MLP neurons of a small language model. Each row is named by its layer, matrix (gate and up: input weights) and neuron, and shows model dimensions 32-159. Each number is 128 + 32 x the weight over its row's rms, rounded and kept within 0 to 255. A neuron's up and down rows have the sign that makes its largest values positive.
After each neuron's rows, "fires on" lists the tokens most often at its 100 highest values on Wikipedia text that the model never trained on; "fires after" lists the tokens most often just before its 100 highest values on Wikipedia text that the model never trained on.

L2.gate383 [134 144 186 208 144  92 201 147 102 105 171 103 168 145 119  39 100 144  92 151 151 162 133 126  78  84 167 101 102 130 100  85 154 151 137 122 139 126  81 146 132 101 146 163 108 109 136  99  76 138 115 142 144 121  96 102 119  86 139 125 205 137 119 178 120 162 147  98 106  78 115 137  97 135 180 148 100 157 126  91  96  77  65 138 130 162 148 119 153 133 103 156 174  96  94 113  60  64 136 103  82 138 173 142 107 150 109 175 153 107 158 157 189  49  83 176 116 114 127 121 128  48 167 144 133 153 127 131]
L2.up383 [133 125 177 126 183 123 163  83  95 107 135 101 122 166  72 132 142 205 115 105  95 142 114 104 154 113 154 183 139 125 161 127 151 110  90 148 148 184 124 122 112 161 102  93 124  83 160  83  75 184 133 134 113  91 110 180 133 150 120 129 160 163 121  88 102 168  94  88  65 136 164 189 162  92 129 102 171 116 182 149  90 172 136 181 136 151  86 123 131  94 144 111 165 170 165 178 140 122  67  97 142 127 171 132 163 146  64 171 117 131 127  98 155  60 160 136 116 142 142  95 137 138 111 179 118 124 176  90]
fires on: "ut", " and", "ver", "gh"
fires after: " b", ",", "e", "ou"

L2.gate441 [149  70 120 143  72 111 138 218 169 119 157 100 109 147 105 145 153 153 155  88  84 142 106  71 157 136 180 129 145 122 160 122 104 155 114 101 129 103 163 116 150 149 140 142 134 113  92 129  54 194 166 167 108 113 202 156 168 105 189 147 141 127  72 147 147 172 137 118 107 141 152 171 103 166 148 116 169 119 101  70 133  97  74 122 132 109 101 112 134 123 112  75 114 123 130 141 115 164 174  88 112 201  94 103  76 167  94 139 157  83 114 131  88 126 125 100 126 180 135 137 100 156 120 205 142 124 109 130]
L2.up441 [197 206 142  99 113 150  67 123 166  72 112 148  87 127 174 138 137 138 131  86  61 116 116 134 160 121 122 111 104  96  64 186 156 167  90 138 125  76  44  86 145 138 145 178 128 148 133 147 103 115  98 130  88 150 142 134 149  81 106 101 168 131  83  97 116 126 186 137 130 177 118 139 107 117  74  57  89 138 128 160 173  91 118 123 114 138 166  96 138 124 151 112  98 129 100 101  57 158 157 138 165 163 120 106 122 149 135 128  86 105 122 185 184 157 132  86 134 143 113 126 132 129 163 152  94 115  98  99]
fires on: "le", "u", "an", "ig", "z", "man"
fires after: " E", " e", "e"

L2.gate65 [127 126 118 134 124 114 124  95 136 195 142 102 122 127 147 111 121  78 163 174 134 167 157 147 122 161  61 112 122 158 105 153  98  99 220 134 148 128 131 139 101 102 119 102 172 117  93 100 114  87 100 120 193 164 107 114 187 104 128  78 114 163 142 104 157 125  82  72 116 168  93 156 143 120 139  49 123 140 115 175  81 135 171 154 132 112 137  85  68 255  93 103 170 116 160 128 167 101 127 103 104  77 128 160 167 139 162 114 146 151  92 100 116 158 120 102 144  90 108 137 143 163  66 114 167 165 156 150]
L2.up65 [167 111  72 107 160  95 123 142 159 142 210  98 134  80 111  91 103 144 137 104 122 125  96 103 124 132 163 149 123 154 150 154  95  97 113 115 135 120 173 112 172 145  79  70 138 107 111 108 115 136 120 165 131 140 160  81  69 116 137 141 134 167 136  41 160  72  76 158  92 130 136 101 162 151 120 119 182  83 135 107 142 118 146 111 115 138 102  39  62 142  79  57 146 194 153  98 118 114 100 110 128 148 131 120 115 154  97 140 187 152  98 136  77 113 117  73  83  97 112 177 147 169 179  98 106 137 206 115]
fires on: "==", "e", "er", "ic", "ir", "or"
fires after: "\n", "at", "it", "ab", " Y", " A"

L2.gate132 [130 132 139 146 156 123 110  87 123 154 124 148 109 189  93 152 102 121  89  98  91 118 142 157 181  72 128 159 122 142 149 178 151 133 119  88 168 190 137 101 166  88  85 162 132 141 176  64 147  78 131  89 141 172 131 110  71 157  71  98 107 120 121 130 140 147  85 108  98  89 117  87 146 136 137 109  82 133 109 178 104 139  78 106  70 192 147 133 108 137 178 120  93  98 103 160 143 159 103 140 138  86 103  99 103 133 217 160  96 126 163 192 155 143  78 137 130 139 121  96 127 124 123  42 115  89  95 114]
L2.up132 [180 124 105 168 133  78  95 118 152 149 105 153 101 178 114 112 137 138 105 126 114 169 149 178  93 130 118 154 164 143 127 182 146 167 112 138 125 142 161 143 192 150 135  97 120  95 108 123  90 139  94  78 130 164 145  95  85 132 167 139 147 206 123 152 151 132 191 141 132 155 169 152 136 101  99 115 153 112 126 190 172 105 126 130 134 149 139 159 134 108 119 151 111 115  65 111 115 139 179 139 103  57 148 115  94  61 104 117 164 129 146  61 176  92 160  94 159 140 136 101 144 173  79  90 163 126  73 140]
fires on: "an", "ar", "un", "in"
fires after: " w", "b", "f", " B", "ur"

L2.gate322 [172 111 147 129 123 190 166 140 110  98  96  94 100 115 168 175 119 131 149 171  72  77  87 122 117 104 177 108  93 115 103 169 192 110  81  85 177 104 143 120 113 101 129 155 142 131 156 167 111 155  91 149 108  90 125 130 167 146  55 150 137  91  77 191  96 118 160  95 119 148 109 108 124 144 185  88 154 129 127 109  93  62 135 121 134 155 140 193 190 130 140 144 135 108 105  80  79 133 193 200 172 138 100 195 147 128  99 118  74 143 176 130 110 172 133 160 132 171 115 132  88  87 160 160 144 182 159 126]
L2.up322 [135  85 165  95 188 131 128 143  73 111 163  87 117  95 107 111 177 135 128 158 137 172 109 148 177 136 164 136 107 131 124 152 142 135 167 118 115 133 118 120 146 118 110 135 136  74 127 145 109 166 144 143 137 147  47  83  85 152 160 180  65 103 118 112 100  75  92 129 177 136 115 135  81 165 125 104  92  53 161  97 158 163 113  82 130 145  92 130 161 116 122 103 157 134 128  96 119 142 182 153 134 145 130 155 134  80 106 138  78 119 154  96  93  99 146  97 168  77 125 147 134 145 142 118 110 120 182 174]
fires on: "g", "s", "um", "y", "am", "z"
fires after: " a", " h", " H", " A", "ro", "u"

L2.gate284 [142 142 150 144 159 102 135 136  78 178 131 166 190 168 141 143 176 161 116 120  68 157 129 115 107 124 169  92  76 184 132 130 140 183 103 158 140 121  92 140 144 140 170 210 146 108  83 151 112 171 123 141 139 115 170 145 116 103  95 139  68  91 164 136  87 149 150  84 154  60 153 105 147 123 182 154 179 137 145 134 135 178  90  91 116 151  75 177 144  77 119 123 133 146 155 128  97 123  91  77 138 106 157  67 115 114 157 155  73 126  88 177 114  98 161 122 139  97 140  98 126 133  41 106 101 134 131 113]
L2.up284 [109 154 133 129 129  70 201 149 110 145 111 110 109 119 147  78 127 169  90 151  84 124 129  66 171  94 212  79 133 176 120  83 113 109 146 158 114 124 150 143  67 125  99 133 111 103 129 157  94 143  22  80 121 138 171 122 128 163 157 139  83  87 142 149 112 106  98 121 152 102 129  84 135 128 150 124 170 128 143 108 167 181 103 108  65 173 150 167 105 158 128 139 186 147  87  78  89 138 166 133 103 167 151  93 157  87 178 119 123 120 160 111  95 183  79 171 151  87 141 183 101 106 108 128 117 165 108 119]
fires on: "w", "p", "ep", "o", "b", "n"
fires after: "d", " In", "ap", "b", "y", "pp"

L2.gate253 [ 95 179 186 172 130 150  99 193 155 123 100 103 126  96 196 145 132 165 134 127 104  84 117 123  96  88 199 124 118 124  82 105  66 164  78 102 192  92 147 156 150  74 152 138 130  62 185 138  81 136 128 164  96 126 100 163 147 165 100 136  93 103  52 117 158 157 142 158 109 139 101 121 104 109 114  82 160 157 134 103 119 136 165 141 193 108 172 155 107 122 175  62 129 134 105 123 159 130 181  86 140 171 137 161 132 108 152 127 147 132 160 160 140  53  98  70  78 112 147 135 145 110 140 122  94 176 116  97]
L2.up253 [118 139 168 128 146 195  95 141 128 155 134 102 139 124 155  89 195  81 139 142  81 105  97 122  64 146 142 173 113 104 144 112 164 158  99 143 153 109 124  91 221 105 141 110  98  95 164 104 116 153 110 126 124 119 103 125 156 147  68 112  80 136 121 120  76 153 124 153  33  75 177  96 173 142 148 116 135 100 109 169 175 219 110 158 220 116 176 160  87 136 169  83 113 160 126 117 183 165 124 136 176 131 179 114 110 108 174 175 120 175 188 165 179 139  98 119  83  78 172 120  73 145 164 147 119 134 142 139]
fires on: "th", "est", "n", "ast"
fires after: "ou", "or", " w", " e", " W", "ter"

L2.gate400 [149  90  83 185 141  82  60 116 131  97 145 133 145 127 134 103  95  90 137 125 133 155 134 111  92 100 150 113 104 108 100 177 121 136 129 168 149 134  44 149 104 135 130 117 143 148 188 119 147 109  98 137  86 137  91 136  70 164  69 133 180  92  52 112 121 103 143  98 162 121 161  81 149 134 115 117 107 193 111 174 183 152 176  99 125 148 138 175 137 141 122 159 146 120 125  84 210 118 118 139 126  71 128  52  88 122 105 120  65 108 141 116 119 143 141 142  86 108 143 214  92 156 114 157 116 127 131 153]
L2.up400 [ 84 111 171 146 124 143 130 136 191 133  97  88 138 182 151 153  67  88 141 116 163 139  70 152 162 108 127  92 135  76 125 108  93 169 113  84 114  78  76 133 148 159 152 153  69  89 135 147 184 143 163  77 146 133 153 123 134  64 161 125  91 129  85 119 163 109 123 102  88 166  99 183 115 122 143 126 143  99 169 157 125 139 165  66  69 108 114 144 108 185 100 111 166 139 104 148  99 134  85 152  79 108 140 153  63 170 134 141 159  83 151 138 110 123  96 108  51 143 137  98 101 117 104 153 163 147 133 116]
fires on: "y", "t", "e"
fires after: " the", " I", "at", " The", " w"

L2.gate220 [113 116 112 152 138 190 137 155 118  76 149  95 119 123 128 165 108 126 106 153 121 113 154 137 129 104 116 135 127 165 149 133 126 134 175 129 152 151 132  61 190  67 167 174 159 129 132 130  97 100 112 146 156 100 101 126  78 118 102 114 126  94  52 157 165 111 110 141 127 131 111 154 138 139  71 129 172  57  86  82 109  92 131 149 146 179  96 102  20  91 129 105 119  98 110  80 108 207 153 114 161 144 100 127 147 116 164 166  93 115 186  82 162 181 144 121 191 196  98 193  82 129 136  90  76 147 179 104]
L2.up220 [ 86 149 141  76 176 118 175 143 202 130 168 114 110 167 161  91 135 115 123 131 170  99 127 161 155 123 161 119 163 173 153 101 106  98 121 133 113 171 133  95 151  49 170 161 165  91 147 117  54  97  97 107  95 100 115  97  91 174 167 138 120 144 112 174 126  84 138 108 201 105 109 125 142 162 162 129 111 118 119  99 136  70 149 118 150 159 132  87 130 139 129 172  96 164 111  79  83 169 134 132 160 162  63 122 142 101 173 114  91 153 173  55 146 191 155 109 130 133  97 172  82 167 126 119 131 149 197  94]
fires on: "ar", "en", "igh", "or", "and", "v"
fires after: " H", " h", "o", "u", "r", "ro"

L2.gate73 [142 105 145  58 131  92 132 134 122  48 128 142 169  80  63 156 125 124 126 109 175 101 120 148  83 102 158 168 170 151 116 174 156  91 165 125 167 148 148 150 144  76 145 177 139 145 133 134  75 104 100 113 150 105 151 109 110 150 100 113 149 189 111 126 118 136 164 150  75  72 101 116 101  90  96 134  76 125 125 122 104 126 116 121 123 109 129 168 100  64 186 142  94  60 127 140 138 170  79 114 114  60 176  52 146 137 103 145 109  83 145 142 175 142 157  84 121 177 129 154 135 112 131  79 102 104 148 124]
L2.up73 [131 134 138 132 155 120 144 105 116  89 139 153 133 102  97 141 109 147 148 105 147  86 101 139 119  97 152 139 136 107  88 140 165 101 112  60 116 123 123 150 119 111 177 101 139 144 135 149 108 100 125 122 115 135  94 116  71 114  83  89 112 172 151 176 130 120 177 127  68  77 106 129 138 111  82 159  92 125 160 111  87  90 114 166 113 126 172 158 158  74 183 155 107  37 145 153  84 133 105 168 104 112 160  89 116 118 107 159  86  51 187 139 136 166 182 112  52 194 113 103 112 108 155  43 132 100 163 148]
fires on: "ire", "ar", "uc", "us", "ig", "un"
fires after: " d", " b", " s", " D", " w"

L2.gate362 [111 162 108 134 162 140 146 141 107  90 122 107 144 171 129 100 156 124 176 159  93 101 153  75 129 162 142  64 107  91 113 105 124  78 144 161 109  94 116 140  76 150 116 194 143  69 108 103 105 177 102 150 104 172  89 195 148 171 123 141 173 155  42 148 103 130 155 155 175 145 156 146 119 102  48  83 112 109 164 125 142 118 118 153 131 146 134 137  90 120  85  86 182 166 122  87 135 124 157 143 125 149  89 115 153 136 152 176 152 126 110  94 143 207 151  88 158 105 140 127  98  85 127 164  98 193 101 145]
L2.up362 [180 159 117 113 104 123 171 124 109  75  56 176  97 166 120  85 133 122  70 134 149 155 230 114 178 167 120 152 123 124 107 133  82 124 138 164 144  62 157 121  93 199 142  75 125 119 183  67 146 120 155 134 113 160 135 102 142  78  99 121 111 108  99 169 193  95 159 116 155  95 169 128 108 117 132  84 120 106 108 148 165  73 133 139  89 187 116 139 174 109 122  89 113 123  89 128 130 138 144  90  53 184 107 129 130 211 148  98 163 171 127 144 161 115 161 134  98  91  77 148 148  89 183 157 147 133 117 125]
fires on: "ver", "h", "z"
fires after: " se", "e", " R", " ", " e"

L2.gate225 [144  87 149 106  95 165  74 160 168 189 130  51 120 124 156 124 202 145  97 161 111 139 234  88  93 133 143 108 175  80  80 140  91 130 116 151 158 123 138  98 130 116  97 130 115  83 165 146 116 130  90 102 167 148 135 101 129 120 116  93 132  87  98 107 116 111 105  94 123 166 122 102  76 180 124 150 144 111 175 184 178 122 147 127 116 100 117 122 120  39 147 105 107 132 111 127  97 109 148 117 103 169 169 168  81 110 103 102 110 111  92 183 154 156 175 108 124 142 173 104  60 137 118  76 127 137 104  88]
L2.up225 [ 78 134 169 139 128 142 110 122 132 132  98  94  85 169 103 162 172 161 120 139  77 125 118 129 196 141 134 134 144 105 138 120 110 102 164 133  93 172  95  96  81 166  94 127 141 115 191 132 139 122 150  54 154 136 183 105 157  90 100  84  83  75 146 110 112 124 116 190 127 144 103  82 149 145 149 153 139 119 124 167  97  82 136 121 134 121 148 149  56 152 124 145 141 118 108 138 150 109 165 116 159  45 156 100 141  60 195  93 170  86 127 162 133  97 159 174 121  83 110 150 133 167 142  55 116 156 100  92]
fires on: "y", "ost", "ue", "ly", "al"
fires after: " m", "el", " d", "ver", " M"

L2.gate394 [154 134 149 165 113 123 176 162 110 218  80  59 149 150  90 116  98 125  70 133 143 119 147  87 115 144 145 102 115 172 157  46  97 142  95 169 162  97 157 116  74 123 130 137 142 126 149 104 151  95 109 124 128 134 101 112 151  78 100 108 100  73 122 150 100 165 159 118 117 105 140 152 179 132 205  60 122 157 192 125  55 151 162 120 137 157  43 103 158 125  78  99 105 145 160 102  98 179 117 138 160 138 102 131  87 118 147 156 160 154  90 178  80 136 153 117 193 101 172 133 138  85 123  99 118 161 124 120]
L2.up394 [121  98 151 153  83  85 150 106 134 163 118 112 147 127 100 119  81 118 157 146 145 148 104 144 141 148  91 161 147 127 124 171 155 140  99 102 123  92 167 163 177 166 154 140 108 141 106  70 153 156 214  88 132  82 128  54 154 111 139  78  77 112 139 126 116 111 172 162  88 128 126 132  90 114 107 150 220  35 126 174  76 180  99 101 122 114 148 144 157  79 150 103 163 163 172 118 136 112 157  98 160 113 162 131  77  89 158 135 110 118  90 130 154 137 125 154  98 123  93 145  77  84 152  41 109 109 164  79]
fires on: "an", "ut", "ish", "man", "ver", "ian"
fires after: "om", "b", "ic", "e", "ri"

L2.gate136 [161  88  90 223  80 102 120 176  87  98 114 135 168 160 159 117 182  99  96 105 105 114 119  80  97  97 143 126 153 124 128  80 164 150  87 143 143  90 104 118 142 113 135 130 173 164 113  67  84 105 147 109  53 116 147 158 129 127 117  64 117 114 191 126 143 173  74 104 114 109 143 141 112 105 151 152 128 107 124 153 155 133  93  98 153 196  85 158  96 137 100 108 165 118 157  58  79 142 125  95 107 122 125 178  97 116 124 112 172 133 191 137 133 120 116 133 155 126 156  63  90 154 174 123  70 128 138 127]
L2.up136 [134  87 154 108 158 163 128 117 141 131 148 145 109 102 176 112 133  90 171 112 132  87 135 116 120  77  94 166 132  91 118  96 156 137 103 135 128 177 137 175 148 171  25  79 127  88 155  97 129 125 134 161 123 113 184 112  97 133 117 203 214 116 113 105 150 178 117  69  89 166 134  89  96 186 210  82  89 142  97 142 169  83 108 115 142 162 143 108 167 156 137 199 126 118 152 149 171 111 161 137 132 117 135 129 123 117 151 117 133 121  62 103 156 126  85 111 142  91 167 146 183 115 114 162 149  96 140 105]
fires on: "ld", "il", "ill", " that", "ed", "n"
fires after: "ou", "s", " s", " S", "os", " w"

L2.gate297 [ 50 188 112 160 154  71 126 133 183 114 152  82 132 173 174 135 106 101 146 166  55 131 168 116  82 139 146 130  99 116 154 159 175 111 161 160 139 127 152 112  50 171 118 134 128  72 128 141 108 139 164 169  93 106 199 126 149 146 135 145 111 111 101 121 171 173 147 100 176  69 133 116 152 138  91  98 134 140 187 155 106 104 155 205 109 150 142 168 144 106 132 117 104 107  80 136 132 136 124  74  96 180 149 108 157 140 140 112 164  97 165 166 151 130 146 128  78 171  96 141 112  69 154 162 124 161  72 144]
L2.up297 [ 65 125  70 137 128 115 123 119 128  88 154 137 126 156 167 100  96 121 104 138 113 151  77 133  98 153 135 171 139 130 156 147 151 100 121 157 117 133 155 135  98 186 121  94 147 154 141 154 138 118 194 142  76  88 154 162 190 126 129 171  64 101  71 130 174 164 144 130 136 146 119 126 197 133  64 148 103 140 124 164 146 144 160 161 123 214 156 110 123 113 189 106 102 133  70 146 161 123 113 101 107 175 164 156 202 147 171 140 199  99 115 178 171 102 147 142  41 108 101 134  87 128 139 137 127 100  93  99]
fires on: "p", "ver", "a", "ou"
fires after: "ou", "ro", " se", "id", "o"

L2.gate350 [139 184 191 169 153 109 151 126 143  79 107 190 118 114 167 116 153 145 170 114  77 132 139 159 103 143 191 128  94 154 183 139 125 177 126 112 146 102 110 175 120 109 104 119 129  97 144 138 124 103  62 156 117 111 126 138  88 113 119 190 122 119 129 102  83 166 151 137  98 107 111 153 170 140 108  49 123 162 188 118 160 138 114 142 105 178  86 217 147 125 121  93  82 118 141  73  91 180 135 124 177 118 167 102 132 141 176 131 124  81 143 160 109 104 150 110 132 178 119 150 124  68 161 144  65 134 115 168]
L2.up350 [105 211 160 133  94 129  83 196 163 167 118 155  96 121 106 129 174  87 139 171 176 121  97  76  96 117 108 168 131 193 164 180  95 169 150 121  89 144  90 121 113 127 125 119 120 154  86 151 104 187 141 205 116 132 143 121 158  86 182 170 116 103 153 112 122 119 159 125  86 134 140 160 158 193 121  97  92 135 150  98 130 160 149 199 118 153 122 147 151 130 119 124 109 145 142 101 111 152  91 189 151 168 165  81 124 122 113 154 154 153 128 125 121 109 172 133  78 118 110 164  72  87 165 166  90 100  99  70]
fires on: "ol", "ver", "ent", "ir", "av", "ul"
fires after: "o", " G", "id", "a", " N", "ch"

L2.gate326 [193 152 134  99 187  70  93 175 170 201 152 187 161 186 149 141  94  91 102 136 118  87 170 138 134 118 101 133 145 188 112 142 143 146  70 161 188  94  89 137 163 129 195 118 154 117 176 164 137 149 186 122 110 104 138 146 124 132  86  87 138 157 124 160 125 165 126  78 131 112 165 143  58 185 148  70 137 154 128 145 110  91 158 110 144 102 124 118 114 132  84 155 126  70 151 153 135 165 155 144 104 132  89 141 142  88  95 134 132 119 116 190 167 134 143 125 148 145 140 118  95  95 114  97 105 147 145 180]
L2.up326 [142 134 155 177 136 124 130 174 155  82 128 156 154 114  99 163 130  97 105 153 183 180 134 133 114  98 121 149 162 113 122 119 126 128 148 112 138 158 176 125 100 129 148  90 121 121 212 168 169 129 165 137  81 145 190  99 154  74  16 135  83 178 141 164 125 108  99 148 111  91 124 183 129 117 172 121 145  81 172  93  99 171 175 112  66  62 111 105 142  98 160 125 124 150 144 157 112 110 127 149 178 107 168  82 116 129 145 112 145 129  92 116 164 139 137  60 158 122 107 163 121  95 214 115 139 139 185  89]
fires on: "ian", "an", "e"
fires after: "ic", "es", "om", "s", "ad", "g"

L2.gate41 [115 184 187 131 192 143 117 191 187 141 162  97  80 113 111 137 180 113  86 158  99 104 121 140 124 102 157 107  70 146  95 100 125 198  72 102 136  72 115 115 160 125 159  97  77  91 156 126 108 159 127  94 139  73 146 141 136  95 167 152 117  65  84 126 159 137 138 124  59  72 150 179 115 116 153  79 131 192 185  63 134  99 159 142 172 181 101 150  70 139 130 105 108 157  96 100 160 128 141 123 141 151 178 154 144 126 150 102 112 148 108 147 142  82 116 124 123 130 117  93 124 150 131 153 169 114 109 122]
L2.up41 [201 110 162 120 154 120 124 197  72 156 164 125  74 127 173  99  94 138  96 104 172 121 132 158 159 126 154 124 106 133  92 139  41 116 111  81 133 126 147 163  83 167 100 131 133 149 101 118  98 135  90  98 151  97 128  96 166 109 160 205 193 159 130 132  98  85 127 134  92 110 144 157  94 129 144 167 113 136 149 114 105 111  78 107 128 115  69 138 139 128 182 141 129  92 104 157 105 124 160 129 116  87  78 101 103 116  95 121 165 130 148 133 200 114 151  98  69 198 117 107 173 131  53 136 163 140 128 119]
fires on: "p", "m", "ond", "st", "n", "=="
fires after: "im", "ter", "ec", "\n", "er"

L2.gate202 [158 105 131  82 104 102 125 138  83 139  99 157 149 158 151 147 191  82 114  95 122 152 116 103 133  94 134 114 149 167 129 105 199 191 166 131 160  97 149 129 199 151 101 102 127 128 139 121  65  90 177 147 176 155 115 131 129 124 157 160 116  62 141  60 147 180 138  81 178 164 153 109 114 163 203  97 115 147 131 147 110 158 130 128 158 201 103 188 137 117 131  88 145 155 148 124 143 128 125  73 175  76 147 111 105  60 111 113 136 176  79 133 129 103 130 145 138  79 180 140 123 153 181  87 101 112 121 126]
L2.up202 [105 160  98 140 120 158 116 173 162 162 165 116 110 148 178 141  61 121 111  54 111 121 169 135 112 119 165 155 126 154 136 149 118 147 105  92 154 193 142  79 105 141  83  70  93 105 156 139 175 195 146 163 175 144  70  79 115 115 194 158 191 167 133 110 120 153 111 154 140 143  96 116 107 128 117 160 135  70 116 114 156 161 133 196 148 127 135 178 132 141 115 153  54 137 203 104 150  98 209 143 154 161 163 103 103 120 119  79 185 109 117 119 135 137  86 149 141 113 138 129  97 150 117 120 104 147 118 139]
fires on: "c", "id", "p"
fires after: "s", "es", "os", "ers", " s"

L2.gate75 [112 119 129 113 132 127 131 168 141 157 152 106 178 107 184  97  92 155 133 104  71 125  91 112  72 118 148 121 120 140  81 134 129 101  83 151 145 136 100 140 118 196 158 179  94 119 132  82 101 124  50 159 122 111 123 103  93 154 105 136 116 134 174  16  87 107 110  84 102 121 187 119 122 153  95 112 126 107 102  97 178 154  77 142 152 176 130 132 165 134 109 126 132 126  87  47 132 147  72 125  69  86 121 156 158 119 148 134 123  98 111 119  80  67  94  99 156 112 155 115 160 106 123  67 131 150 191 113]
L2.up75 [ 69 137 173  94 122 145  88 144 115  87 159  76  38 157 128 158  95 139 125 152  98 130 120 143 148 112 188 159 160 103 139 124 179 154 106 152 144  89 120  46 134 129 103  71 121 125 135  98  94 115 201 153 168 112 168 148 135  96 154 149 126 137 124 145 144 133 117 121 146 120 132 150 139 108 160 152  73  70 104 177 112 126 115 170 152 110 119 111 177 200 130 169  51 195 168 186 161  82  57 133 132 120 152 144  92 173 185 145 148 114 106 101 134  95 143 101 134 103 103 151 129 179  78  89 121 105 192 128]
fires on: "t", "ut", "gh"
fires after: "ou", " b", " o", " A", " B"

L2.gate176 [110  76 133 140 160  96 153 159 156 110 170 162  90 173 126 119  73 113 114 132 119 155 144 156 167 173 127 166  66 139 207 148  75 106  95 175 147 115  87 141 144  81 167 104 111  96 159  97 160 169 143 206 120 106  30 156  80 123 154 185 119 128 157  92 180 115 175 124 134 117 166 173 137 120 187 126 124 100 112 100  96 136 151  83 148  92 122 151 122 171 140 157 120 180 198 161 105 111 127 125 101 133 164 135 120 160 134 112 132 158 111 102 113 164 140 220 114 109  69 187 108 151 157 145 152 100 162  81]
L2.up176 [158 127 122 115 190  62 157 168 158 160 179 129 132 136  97 113  48 103  81 120  90 139 133 142 165  88 137 168 110 156 171 110  95 151 123 198 149  94 167 100 159 102 190 161 165  46 158 131 138 137 104 143 150 136 112  95 110 151 115 172 152 137 170 138 102 119 109 163 160  82 119 103 139 120 134  88 133 116 214 115 103 110  79 141 174 126  98  69 111  71 150  87 170 134 149  90 106 135 185 141 103 126 169 145 129 122 129 125 110 127 115 125 164 120 164  94 131 132 113 155 110 160 195 104 134 126 157  99]
fires on: "=="
fires after: "\n"

L2.gate161 [164 106 144 124 161  95  93 112 123  68 145 144 107 152 131 126  93 114 111 108 111 130 146 120  86 128 151 114 168  81 155 112 144 105 113 127 177  91 111 160 109 123 121 154 148 107 115 125 166 145 109 104 151 117 161 113 144  93 113  65 101 148 122  96 189 186 174  79 166 187 141 136 116 135 112 128  83 141  80 145 126  31 130  59 109 161 183 149 118 121 136 116 130 134  78 100  97  67 100 100  90  74 143 115 115  99 109  98 117 146 138 165 140  94 147 139  88 100 155 112  56 129 111  94 100 132  64 158]
L2.up161 [179  78 156 110 107 197 154 180 141 158 156  62 161 113 152 146 122 213 108 115 114 105 100 179 103  65 152 130  95  93  68 156 133 130 140 114 121 116 114 129 160 102 129 149 125 126 182 108 125 155 168 134 115 140 174  93 169 128 117 124 130  78  68 109 146  73 108 126 172 130 123 113 153 133 109 131 108  75 174 187 138 163 198 124 177 130  80 170 139  93 109 149 164 103 121 107 140 165 173 174 124 170 139 161  78 176 119 142 133 101 105 106 125 189 133 113  58  88 121 169 104 139 147  98 137 124 130 149]
fires on: "y", "ay", "w", "ir", "ow", "ill"
fires after: " the", " The", " m", " a", "l", " w"

L2.gate418 [115 118 165 186 136 131  75 127 109 130  68 122 102 136 125 142 108 132  93 142  98 147 111  69  67 137  98 161  76 136 116 172 137 176 126  88 178 134 159 146 145 110  84 103 151 151 100 128 148 150 124  73 172  92 107  99 124 139 161 123 139 121  71 142 138 157 106 102 114 113  91 128 164 164 186  76  93 142 113  89 134 126 142  61 184 153  85 108 104 102 151 119 142  95  43 162  85 160 153 150 155 102 136 156 112  70  96 113  90 158  94 118 120 124 154 101 130 138  77 185 155 153 132 121 190 112 115  70]
L2.up418 [103  89 161 181  61 173 123 134 117 124  97 120  94  94 178 150 107 179 179 219 146 119 128 174  77 143 135 105 153 114  97 113 160 138  83 190 139 176 100 149 136 126 139 100 132 147 137 115 121 135 121 109 140  83 104 104 183 117 129 150 100 157 124  95 196 141 119 156 237 134 158 118 165 138 111 100 111 178 143  82 113 170 159 151 129 135  96 115 116 172  69  94 142  98 114 126 127  90 148 170 130 117 106 127  90 120  98  99 153  91 115  68  92 126 134 131 116 146 167  87 106 139 129 128 111 165 105 196]
fires on: "t", "te", "ab", "es"
fires after: " at", "t", "\\", " t", "et"